{"norm": "layernorm", "norm_eps": 1e-06, "rope_fraction": 1.0, "qk_norm": false, "attn_scale": 0.125, "bias": "all", "parallel_block": true, "init_std_o": 0.00739, "warmup_steps": 200, "schedule": "wsd", "final_lr_fraction": 0.0, "train_tokens": 994100000}
MLP neurons of a small language model. Each row is named by its layer, matrix (down: output weights) and neuron, and shows model dimensions 256-511. Each number is 500 + 40 x the weight over its row's rms, rounded and kept within 0 to 999. Numbers have three digits each.
A block is one neuron, or neurons of one layer that tend to fire together. After each block is what it responds to, as a language model described it from the Wikipedia text at the highest values.

L7.down190:543476470535544503535517514437567479507478521541453482458493516511474440476460429460507609435505461563473530527506435430480494549501501517513448543544517519506499536499488495488447480497480491521422469463523424567503567549415515533463488500526510541485482557515621559523517507568486596533581467470496485480524479476526538464511523525537518479526492510551557513477537538475575480545519482473474476473553492538571560527472504529525436492500490491511547484511553515483519433482400546504490530462554492398485616515515492486529503530489470513434478512520446532546487510463504456476407504549480463514474525547390523408525458511459542523541488534508514518497473490567507474512534535521500484556457503498429521528486517516506512489499491505587460419427439454522463456484452486
L7.down430:489555494413486454467557541488565496495520496566543547519480453535467477470432506537534540559556474389484468564558522482499520547468487482495462490523491548442454565528524509501503488454469504465471442497531462585537500507494505517516469494502491445513459516474564627497534520528481476590437438487498528508396469568543488467456478501530548389443533505473461475491522465489480480473549494489493442516483475501501496424504493510510472484442475601468349544486540539465454515458529474514562484528520413400492502500498553559483542502480522500483539482446487543494444469486582497502427443562531521511534506535423439564526470546560494496474464513499499480550469541540500480486594489495429523514509449420522510547471572465458463509441503542424486386440535527517473458478452447
L7.down1357:514472501520532534583494498498531500478465537555510535522477447453496464498517486552527555524509555469485482434470495521442470392467516585529503425527504521461453539553471545509485506470469525564515390511512467443499430470517501489613513561496470463533473480543478452476437520425463591483535440539472525575507484525452519496591455542491521499477600486514536554509537477554539519512470517406471500518488523463511513567591440465463424506551491533505514511503467479499493543534505486476532503561559516523498550462443491513537537528518491556422587478479519506572478525498557511484479510412594481512528458472524508483532494447557497593490476560569476482510514515478493564500467556554508444495519501524448476504507447536527558574525399448396509558513536489509481513471542517
L7.down2835:502447522532556554516547521509522400450516402427566531449495486513544518559480446491450547529549502435580513536510560465538505551555467483585517535547481520420531478472522476524457531512388439387523513556500519547515523440462548505553601465484490438534476561457516553419514466409504371539456475535502394481476526444564482513484483520485511501604520461498545487460525563521480448563457489459472513543513586436597462463516582511509506486487438503460487559475479480477486495501548479414465559476531451474456510525414437463457490527449454521527520566422554502469522557451520538549465540533567538491552453477564457516550492501528543558496443503528427572492474487448482444538472494504522574381476484461478476528582473466568526494456485493462473466497470505485536483438495551
Tokens right before an expected number, chiefly table pipes between scores, month names before dates, and to/since/and/commas before years.

L2.down158:508502489503491519543460532505521497454603459487442584487523515511547547500564482449448499538551538540510479484474453410520478522428508474444479476540486443466560494469549518489477459456434492577527511505514499500528540494579485500519499474531481531455544472509457500519487425476580497445574531494521515518475506462518511474500445520505555481461511516519495514517481433504547505523496501463510545497500483542507502620454455554496490535588464547511453444480489564457445484508472554420450539463491493477476564449511536543441460423426523498522511487490544467453518539395490504493515496512562448607526492479476481486514467547521437518442545491530502512529548530435481451487493465463587446531503486480533501495458505513469510445493525538487452489458502474521555460482480512
L2.down302:506537543539445582473453482499494392476457492444534548475535514502442516560519498442517505553453485488536592452514492459518485504444482525492541504457496500516489543478541414461449461511471509513519506499493488455472507494506630447519474523498506512524517521490538519474438507585616471538533504517449423458554467503590566440473461455484530552460507396554563520490477567461444523545511511418537470456560512492519487515556516517488492534510516470552508526411465484473547518495625511497574491510480542529447553429473534512506559472518434455503541549507478465454484528496551492572486472489460547445563512507522530442506494565489483566513505456484547461496480497523491528460527556513557520543488512434483495493569546452530503452441486494529527486481439475433510574489487476
L2.down519:442524514530513519431500533489567498514468436495477482455570502418481472548479468531463459497518511477526506465493505482458443383525535479570504483468531510552467501509506439468555507455477516543512526534518420509467489462516553532514446516533549493437481552505519519480594446566469462490509535473520551447435467490467552543521479479518493502524507483545541527512500452461521500466501512509592547493504546565475541464545465551548503504505476571532498445504494484519459519497419481519453459528567378507462502496480492469473456487511507453497481498552483506528603564576482488502468451548517542528506456522435500462447535531554550589540483425434469485580497522504481497512517483500478484464478477441483446416482375498539536484484519511507472510541498490431526451501508452
L2.down911:488466459502558508509528518506450403476454623540480488529545550471486539493495524508481440479457470485475567507508518498511460504589532474556444535513561498446480531504576443518474529469442533550565403454512470493533473500554494494470529546531470489485450479472542452500391538550491464446427538539489570506538501493489534559550485514428511485460457570410522519501521445516531467488437427444493559547470451586565527470529481500542482551480503508526482439505482548493424433482529495483449475468569528487458472540440511429487495446536453488445450511518486505546526462531581516527513593475546490503484472453525516578539523493394491543412499504549491561466497452487469519496497551589508482454468527541490485525499462473452458508471490510571560554561469477511500516507483486
L2.down921:436460438409529439526508476450502544556529501477472495576526535549500545522513543572463573473552500422446457505476502432591494460521536524572467441411593558487537507436521485481522566457452422442487448567477544474548452482525512553489497480481442504477464547454492534524455492488514557628501503545452419498513439635501470456481451501474512493397432484472535490527467500472455541488473485526484506494502528502574471470472516504471562528480477494578538454541443517517425508489496419554526510452450485523472491539536476574525476506462491519473412530533518517529546490489504487469432485511488487502450464538485456439482543440493480467471530493495420438525553491522493464542460473505461474507575487468537482459503514495460463562484447506409566604483475513456498515491458530
L2.down1038:460539557500438490488454519487572544572489487483491540539482447456560498551536623494456467539515554546455430471569536443579539566481443565494527478490515531448527549456536440540505459464471465482454425511546526461442460500531548424505528477502452520543546548482499447498499519526482504495474507505470479488454466477451597514522460509477519485460531510488470522523479521501508491434556489463576440463583460553510438480556562540478481574451442535488497492574528459475518558564525503476525519440523459541514515478518487488522490473478472476530501494550541482481495478438568518435474505550497518462592524376491503551467474553471495461527446432427505462537508524492518483535574473507520552440493488482490506499610416476484477523471536456484511468544477523568504426624514516
L2.down1122:494569552561529527469426559518550536489583447502434484527544531442455512580533478425444467588554474509481531419634437462514508470522475474515580471487500563594449531469491445453514465511517447542470518469544487510536496495431479526487502538458554512506483452558486539519550525556497486578512459514502473515420493506432512425460525459498509498471426594487495396482455493424580427478459547503508530451544488451454531480540502544499526494480511502515498473498490486510487487467496489483476513458538471611495488440543503534408420435530490463486495534479514502480519452586471462587488534494472477505525487526436543439534518505462498515548453495524491461512505539479474512562450546529437504539493420478544471497488525496472525446504406519546459535532467515522460489535497507
L2.down1247:451502485545495469502530508501544500519534529502450474577476510494482543519496490470488540510442547492494515488437450557472485545518535528460473537559452527505486568493535533496493521472511517535533489527425456470418564572519563530470465572552443500577517473515483527505477541530516502485524543497521582541475493454544411421530526510495500456558465511605516484568556501478484600475502542514510491523479456493471470444517541565545534505489498532511492500525498514479528570502471478534487492502533503453559495508504464515481558485496497496456528424525455522497469505461473539487597462473502475508502520529505515429493521549535489564445403500424485468468546469460581478539559442504578542527556542489519485473471491502562397529483470501519506464464460601477513500464486529
L2.down1511:362493502504502464520493484450529545467525539501478487537559484450450579515488475495457506578427498432402406513516426466550500497468462494501479535506462433562474497517424563474494484540536441499449433474502446522512504490517532518431503524498449518523565566511456488496468476539504472567439418488460501496494489440529522524513506476432498506539458539461545539477446531536460512429503484442504505486548463521494524502505523459450407488517528512462537532537428547548556470468472491464503502491511509476514550519423566520482514463524463408529554465527494504494470556468492514588542519516498488514539446426526459540502483552533446577508459468512413546439515531474590451514509492502613490455494506528555496531552481499488449571505498457464510462445519549555529511504426424
L2.down1604:507503511490466535558429548463469511488507587469504487515490505466501576510454483502574561513529434526523471548524456447525431421505525456499548502455557437456515536486495557474438499493452454496466619470482535484470540513453489503508453519509457552472514517408494495519555501497522474489550477591506493505543442512493511474456437450446520510479399528505471520514427530493416514519514512487462472545569449452432439520518435485492512560498490497488474541561501510519447531464524533420486466487561434504468509478494502485535439512525517501561458557501553547509500478457488541493488492439511459491469567552472444450558556544501454521472562485470544501498503428466563489430502473463513500503532505445600583526602440505514468524503586539530564493486587485496483453487559423
L2.down1828:502462483455564521569433479471498514446519470535493529469532615534402502461572544509441438476498495496509466425457508494495612542542527494509445543461551530451433511516504512511489602502469533512524559475527559559495482478498527426496508428534481541483515479461510490491585535453458554506477463518423516501497489444465524468492514508430482520517553496517495484449534546497481503516559557480510482546522520530426469546565488512491507509553381494521482566485504444514497495473461414513457554456519461531505471468473471561482459467497527445432426493527502539441496455463458472567472455548529573522470458573481541530545530480471513541516484555495441531518488565512543495585529519483531510477526533492527502495508413470512473522510513428575511497453486499534508446479559460
L2.down1941:534464497480513518465435456491556467560507447524515537551452536453473555517531441468493509552568472446441583526464454477508520502552560517517440407550455518547508532500398554507546516388471484475472453512498492459512477485527476523470528555484541559506490543574508519488540503504539446508557492475513530507489518556467446483528525476513394478538530496483520474546477499568512491489485573521518464531479501517561520465535537426543448439529509487473533520550528480513482424463543420482558548500529450457469505513502505550478528552450405469405439474485479591502519520558439428511511441509453525502530494503513517493535511501482694533527495453451470529498539516500513502463468507474453428557517516558455540464574491459530510474572505450509473549433482547461529517451530554
L2.down1957:532433536499427533460521551509487496538510466530545518515485541483517525530401464438598560540505476464494498464494469579513468507567464556424423521532505504432546462571477539514557561475479471490538503457547535491511483467464527459480539528498493490496499487509491559451536481456512514521534402446491473506451485414537531484537465459554501533557498536504499532543527473525443504480513450532488420559600458475477491566486541475488468574512536526524452490529538514518502496476486554494542443483512427532517472537472535493438440480480532523488482564529487468497447516470436471497512506526532601498485526511416467501537492499520510504478485580501485536511546481494496480496455538512456557499495525502550475521497507459447576519476503551478568505463526540481458516483468504
L2.down2068:555523551444500397534513512444570558498475518498563526519506550517511465388515457485529519535607487483516480459474521535544482513497516493450421449489585431508515507429497574587573575470541504480497462512449470574529588492581460511471486508502496518518509478486567487508533546461530534523430552523611498529500504519501541477501562519534482515435548528541432527510422537519466468515484500445507471418485554490508486519450451497480569467543502580430508422493529491506522512489583464531537549451466510524476510529391540593426531500481521440514503470417483493436437508537510489529468505466432515502531483504580452477496458538503506507449536501480451478585548510474506468457473529479416465489523503515505507533488534536527442525523558501483417493521527500484514500424499508
L2.down2803:467457503444545459465548491460523493513460535563522515454508486436522525515504520533497511514562478412436511484493471492458494485565531538517508532528495473478457492452520450543448532489478462437603446520517408530504452537512552501451520453527482539498521506543462525441470517523453508494503482524474494508463449523418535467508474487459477556493498521446527464475570508569512487533473514402557499538546469479514515458509544510520475485431503486487522542545502484537476523387481528512469519449493466462449473499528503540455530445390487508476543492509528505464481525508519575500523563556567495518475521509457473495437438464511499553503520479477495476578493426568522430565487455514488557472566524523482528507471419522487514519516528491467489498571470455541496526521439494
L2.down2913:579455441511430503553540442532466469589479503498537490502535538455510531522484484531509511451570466486543440460509518489561574457542539499450534495528571550439487518481514499533552526499511502412557469499548503470514524467508526497461442500535494504479445530495508519463551503465479470503486451507540469460484506527487551489464497452461520409555458527529537555494508547454470585505582578561489423479519486544469457484494473487474520560511447517482465496526389500487456535460498555462492497430520428512456549526474512451519476511496503459476536509438495501426567534533541503478459543561425407500436457467489583471477470531405444506436478549532477404505472539464511440492514453484548437499511546516427469538517463502420479554517521501513565586441476462503484495497512484
Pipe separators after the first column name in Wikipedia table header rows, such as Party |, Pos |, Seed |, plus weak scattered word pieces.

L7.down1008:524471470498413558480501539449470472493565532459526501546506520435525550512492445518484533528398385484438505500522541502491529508452496487502501475530539496496517514524507532635579499506495484551489546428488473499468571530524482512562462469424555510589539498535475482481408597486456497502462448468448547471546449528460441432505490555547509519494514540489483466455468453493538492549435485498526514542473431478514519493465507465537475485427441577516488527486572517504570425512558464454485517442536527492483530571463447508379573495469500507605514550531513522440513509393509466415527578481498560526497523500478532542579544529508409477522444518430465453466549526484469425527532498516461464556511540508515458503507454510531517527556353464450542567461524444496500558467456555
L7.down1831:549412503507525534537520517530465545518569491493464493438534473423529503489502499474457598430533553564568523540558501486460493413504516559519511447494464533520489483469436458587535482533536546422499486502491463521516572469445515476525480500479512494562455507453524415485511449447481588571486473582545518499486486498486512525508501488508446479468420474539521465518540517474515474532491530522517498494513512498481538539528537514515525522458433568466478501505508539475502449593533490526485545491470464483509515458491522470478461519516440540494548556533545468566487517542465512567513500528540539483417434478523478534453508503526552496536474492459586522515446478535539469459523444486542551548533462522506489533455562531486522491491493500487526509499524498489434458586578518
L7.down1854:588447407501542525575520534485546530442527482508549458469544482538514460459487496557423499501499482505435469456482529583422508471545521499474513442518440494469495497528473569468558460525471571548582510509431486514549454530525482459459540461479511492514518497510484466454528490538535495520480484476482496501490433544516542531533534522455535512538542497371495497545550452474418454526394486492568489570446464452572428506544483441490525505481503488447441462546501497461490498572497542431524510505509590503495471573514523496555478484504465486494523532459511457463550479445529524516508519453492513472524495454528513484454468460464456498531564485491529516533493465497454484528529518518499501590571552553499409496539525434471514553453499442491490576500509520537472524433614505
L7.down2301:454545552478481554475525494466430490494592526463473481467518508469455577550438531496495560502525525445488527490497538509475499494554465563503477469460531533483445440502511496471443412509500490476455524542556460472492551494473485520465512556472500485539493582536470474526547497470456568482497536542498473483568504523478474493529500573489461447512429507530494467395471507431438487433467520515514536514495540489491478457499534481538525599410538453483547457557542506470498532535460608496546534541551480484491552464466523472488544568458435476478426504478532464490550476522490499569454507529441473594526479396527474542503521572485460515501528536504533497567471542558455556545542484509473524521474509494566570535564471485479500528545500459457478501556489522519535547413501508
The leading "2" of 21st-century years (2003–2026) in dates and parenthesized years, e.g. March 12, 2026, (2011), in 2013.

L2.down53:491464407501537522541529502477546540549489496508463530491528515452524540517557518518510499497515522483545528504547541432493473476490545486481550506469597432411536570507457484491485460472473430496454501524446527433457493452530556465534468562557545540447560534536488458583484493469534536494552493519424531469508479539463482571531522488516515487490452473559517503470530465505503396462524509505489522509456492507463463505511500454428452422502463484509506485439456553514533466506516522484507458478506459536521446459436476463515495607507498483494544533504586427499598508554527462524515503545505468466438439537571526506497463514511502440490570538497507495491531474527465454492574522509478464437478508454506459560513500493488486548492473441488498515567526498522543464466547505
L2.down139:526470546521456560487540499501513465485474505519538533479483490482500589460559492537525502513505531474394453406541511558496488430470510513552534534460497440442417539511485536513505534467589499490552493538516447516562488466477481443476490487437539461440478461512470574496476536531496482490431482454512545503528504551515531479487523452555486546518508527448427438426456472459425567471465534487575516527494516460511401475440474463479530494469503489517500583561498499498515492466501490482482542460437450559488506568514505560480472430485478531510591538562540494477496468461490438578501575504552510586442454510496559490518448567468550536455491506406528533562447538499505468522527446638528488486577564505517475448491416509480518513449537440538551459492528485527465459457505451
L2.down348:506466510606471508453472502594506480462470515487455497515478467654415416516518462468501527475431522479548544477508542537456443477526498469546471575467474356512573432486485549507584494518548462528481566493461459497547487477449506452524496511447540506511416483525536518467445504544404463482474521466512488520518457505508488463497461561492468509461474469427446490474426510534578485526506508501566541505553419510488527467489548568478563507575512523507481485520473483461482497586461491457543538488526488504463503501460503524438550481450450552535477498537540502491460445531524535536486577527474537493509515599480516507558471484487502506491475486465529520532482470536483525459509445455516502554514520446427491521505534466438468483514470504574456486478494537584436501488476535
L2.down1176:491460514461514534468446408440432460496534446460501483480486516468482460405467467544512484450475509548529553581516485516562485574475490467486493462480518509500525526455545529598545509512499496439522410465483469519465533402547434451554486467524512487490475508563544443421468458443463487469510537543510545549515440510528460539485502477503536461494437469551556482490507419436515427451459516585500556512562497527495496521576471573462495499495483460605534435487467510478537508526491567477479491546514507548511529538430543488500473535459457515492487492502469497503527513553559559500459447545454447553491495565504493513516451563432544535541434392481544529481406433513521539464442434458550542506548500492492458494498499520501526444563471509532533521512455591519562467474485428
L2.down1289:392445462488550504446532469525529511490451506526514521485506434510464492529521459456448434477549448478444514465459463457477439510530478436633462438477485476482586523509510510487514498440550514494549465590467511425508499499500466460468498494542481466414518492458503506490484536512415488572444510533530494504520557512482529452521498471501503493497479448487521494530584438527498552507490511548516538521504429479456430516446519441569445523515477517587501507513544528411459465541515488510512437536462426531462527517512569543529472512455468513483432464490538456500458508467536475517477488558483513458460482552475529482446508411528572497509505515521587458484530534471532491514546589538565544487500516501527458576501602495577464461501528512406470545481550591470478488516470534
L2.down1465:491523553527477498492460518518507544488578467547536521490490526500539516526502539568567483522474539495442437488492528522557465470482492468541486573542481470494508478411427516582457491458489591547484526445483533494416452550525399472508537490485478489529463512524543494541484468406415553508481533444533581483513470477504436550480470432484541486460489510500542515475515415504510436461513408458425459563497461531454509531441435406546528537535549471443462495438524477498552506495501454459459554461532516576518448426488519431525510476523496498461516557478545499494450452492558503479493468501486551505517511543501547492548537436525442502480505486486536497461480529436459511522502546457539511497596458531547419540501477484525450478576517585488501541468447541447445549485502512
L2.down1575:431469529527494488456375466542492432497458543438501521563502488503516517555520463532504505518544532508482461500514453519523500512472512507566415455480493504477504495540507503459469511547448520449523518514554498439464576530507483481523535481527538498434555473491517539495520457514563464547427507498562506544522401560531529444467468549495500452532530574454538570549497476490433461465492485508456528566513515522518475540501516506478471436495556531480503491471559520541493491504536447505500469451483487529501457529462526536591579472464489448517522522478544469516544510486472501448510516524454540487477435583440612600487461440453497528503428445447554502520557448416496518522497524529522508503512565494516471524509475544524442514514464447488477479488546500530481452476564555
L2.down1712:446500474421492464468529545546501490422487516470447497515491486555503489543468532467491532501544490508532357450479552573513437496463521516584489459401517528450488420512538461445494518439493613459472557526491483441462510518485505446523565500519564450513535461384492547500509478444495450489480489522467518522572446515448435514454501526467511449481431472464551503569519474510408454475549530495484484509489536550459423554535466471509621506520498551473507519506507504511520509476545482501476523516494447486467530502451544489582575528506498517498519480513495505458430473495444504459486539486556537521483497558449598560535474494501532496518487499467454496415535517520475458466538493505472477470510477548496447551544442521479497486470516461465464500508456491494393509496540630
L2.down1810:518461506505503492489493558492507478497481477491554418535427498511532483520477452432486527488515485523432512465521457557517494529490493544399499501459549512451517539454497472482541505533522493519557477506526527471483499550491461462477437505493510447438535583540436447555514445424486522514498592527531475495509550412585523536429473573560511534492541462584496532554486481522458523482419521540545516582549515487523461553504518514521481505475519521499506468490512565484455522481467538580501508445428525464567452476471479506442524470541498482482544535527526488475506483503535486491490459477512559464502491568443561536494437490456476495480536504492481489488445423486528538579564494491488463530523517528492463553539514460558599477533497453516461516440527467530507543443502482
L2.down1954:522442452463514516580458525500471546497498383540464485498442513502544364493567433540451510518531495476466534568453485454411440534494513575522497462528550457477488533575489453618493526488443470484517428474506503465506521435437492479517543481416456520515509547534489508511465514530511489490447549548494534557482506497434549510490513563501460466475431482493506506459508486523503542480453524458517521541468493556494492474481577459487461454466480579470523511490549507527487492489496478498493512476499502414579482474473521517465519476484442453504446479581535509494488537506543524506525547430539464479510336620493535535478551450546517444472435509479558479515510447544485429586521542581486476503532508493493566534524503543456491584502544483509525484535506470534401524538579523
L2.down2251:482523465499470504526518460543423461498487478513520477550490472468494504511544443496459497515509434468534491465510521434489465525554584574505438569560541505483511499539573504487499514460555534473471504474551474500572483508476495585549479501495543552449528538487502516566479487480547546616420471561491452519497496458490634515571455432491473465533544532440476547506499421503516499462502505552508464513518480525479511552489531494496523487489433457615540441545503545530473450512511490506465503558500345490536498483456497518510478496529557543499543554495467431575477529492485497477535500410476492466436471593428475434494451542493483533422545501529499481544579498482467512510561587498509485465532565437375486557436472489539485555514464486483505499403495498469529486504518542
L2.down2364:540525485518512582519554479461467571556440539443490524522476540507502521500492491494513473499517473528523488531474542439543463431474507545443510436554527458530450561518555468456512450394457474485520470460517525469550500516483468491532521499512470480440499403483454463544454458547541491545511552527470511498541495574436541440522511571515431378411512438517515406529534484489543509498563500490552477537470538486465454506483495410523447481569476499517429502449525517470552445496531510516491475533473521505553458493457501431507538494460506409457544480490514495508485515505460471534475481585456437488550497547542511515553556470480488509515465486565552474510478467485516405540511509452566502414535457506458450495551529559447486503443528470454556554486516444457503574507533549
L2.down2552:501472544512480620548559530550533546560517507471547510476503457551496514485513500536491512426510499494438456506491469497473500466482546517442542522458516473520525526476493486493513532430482470467450505501481536457544485535478547471572478525475509441451540444485424519506500511509481485545549503505431544508513506440524469494386475517542519449553480491472531548535509550532534550487515486485563497429494435493479500459481505465489509588433437519475434480533513502414605531482512469534475543422499440534515508555487514532437507489490488530457519592489521508504486488552512484528522394534542381469527518540538481541523448606480501504516461503488483442522458386476530471473453452445519509495527397514512475556467520563560563413442548467486524466485551469543522542450418480
L2.down2621:544489496524425544432487615570456485519442480546462530458456545458564468497520366463481524505513480504422539542546499486498557496505438473500494516470518479500484483537451534490522465566487466471532469539520558522430530447505528577421463517570464482438456503487465551491489474497462516505447496488485447459561479471592528554487515494510477489509568556493475559526550481500474505494425524524519514492538506498460507542483493503482436551430520508511440477560547466493481507531532507477504509480546464520491509430474490531511486620513460451473526548495550509546547492402470535441509536468485502542529520569471496445438502496456522450513495465523511581497485473478502561499542461546462559479548482507524512593530512486523490506478551510481518528493481464484501570548548541
L2.down2743:564463588504462496478511501562520427417529433542481509463444472527512512503458525521476530542538487534472528497482455516553528476520533550467520412483487498507544522471570497513465462497488520522529512521514493520480588496498473491552531460550507488498427513533556466466457453455480526567500507481467518509505515526498484496463476549541471498547484511549553514587504460450502456525474520527531517496515502478480584522537514555493498478441573473473525472571414520433472483581511615531499429458464492516452549557459595401515464499558530497469499491525480438521482518443480506415427439450506562458390522520509550486514487475500533525498498415570559533492432464501494535479584470529474529532540442522558450513467524488461526563503559530433504487442502579505486562486485539
L2.down2985:541458470534494497489552520479524486456486510490522510535534514508506508445560468553512535454490549541486503423507513499446505494472516573501520528598468467474414540526545432456551469472608539478502434551427479457536478550508541523513527533527596491519544534531459494534442479539562496564484507529538542517487522577499446476437500490517508518526442453480481463460559446523468496551549586508544483467492487551486471494530498511577532499438496446522513483447493443388489485491540413531538554494521505488479521490545437452484439478517538501521548508531500536467497521542479441508531464498430523555456491467568551493546514511497557501473484563516530509484462502514481573508536529425496511423479545453468528433430522542478494555509485499473579510514522526434572470462477473
Fires on the first piece of a word or number right after an opening bracket, quotation mark, heading marker or line break, such as (living, "luring, ==Ewell's; also on of in "one of".

L6.down335:520497469530555529482503514594494505504523459473483525526508425462526477455474478540568499531527540447497517574437518504497487509518590556375565513559454536488539438511558479465450560533533449494450501524465466505501519489537483430497448477526509458499552504496504493478487424438577530457474517605528506573504496467533452529494513494496424529519511460443547494452508487528490487510434430515531533471446517467497492527517516502513490475416514513455502432499441487458523480504566460469542505511505607478525522561515452472480482531491518495600490553576578574521475474474471500516498517469451521512553540461534548408464542474515544463487507460475530501502535560570441545450446473454489525497448545499491570473453487509539563466514503508451446440449484539513561527533580481
The leading "2" of a year (2001, 2016, 2022) after "In", "on", a space, dash or parenthesis; rarely word-initial pieces like Gas, Kab.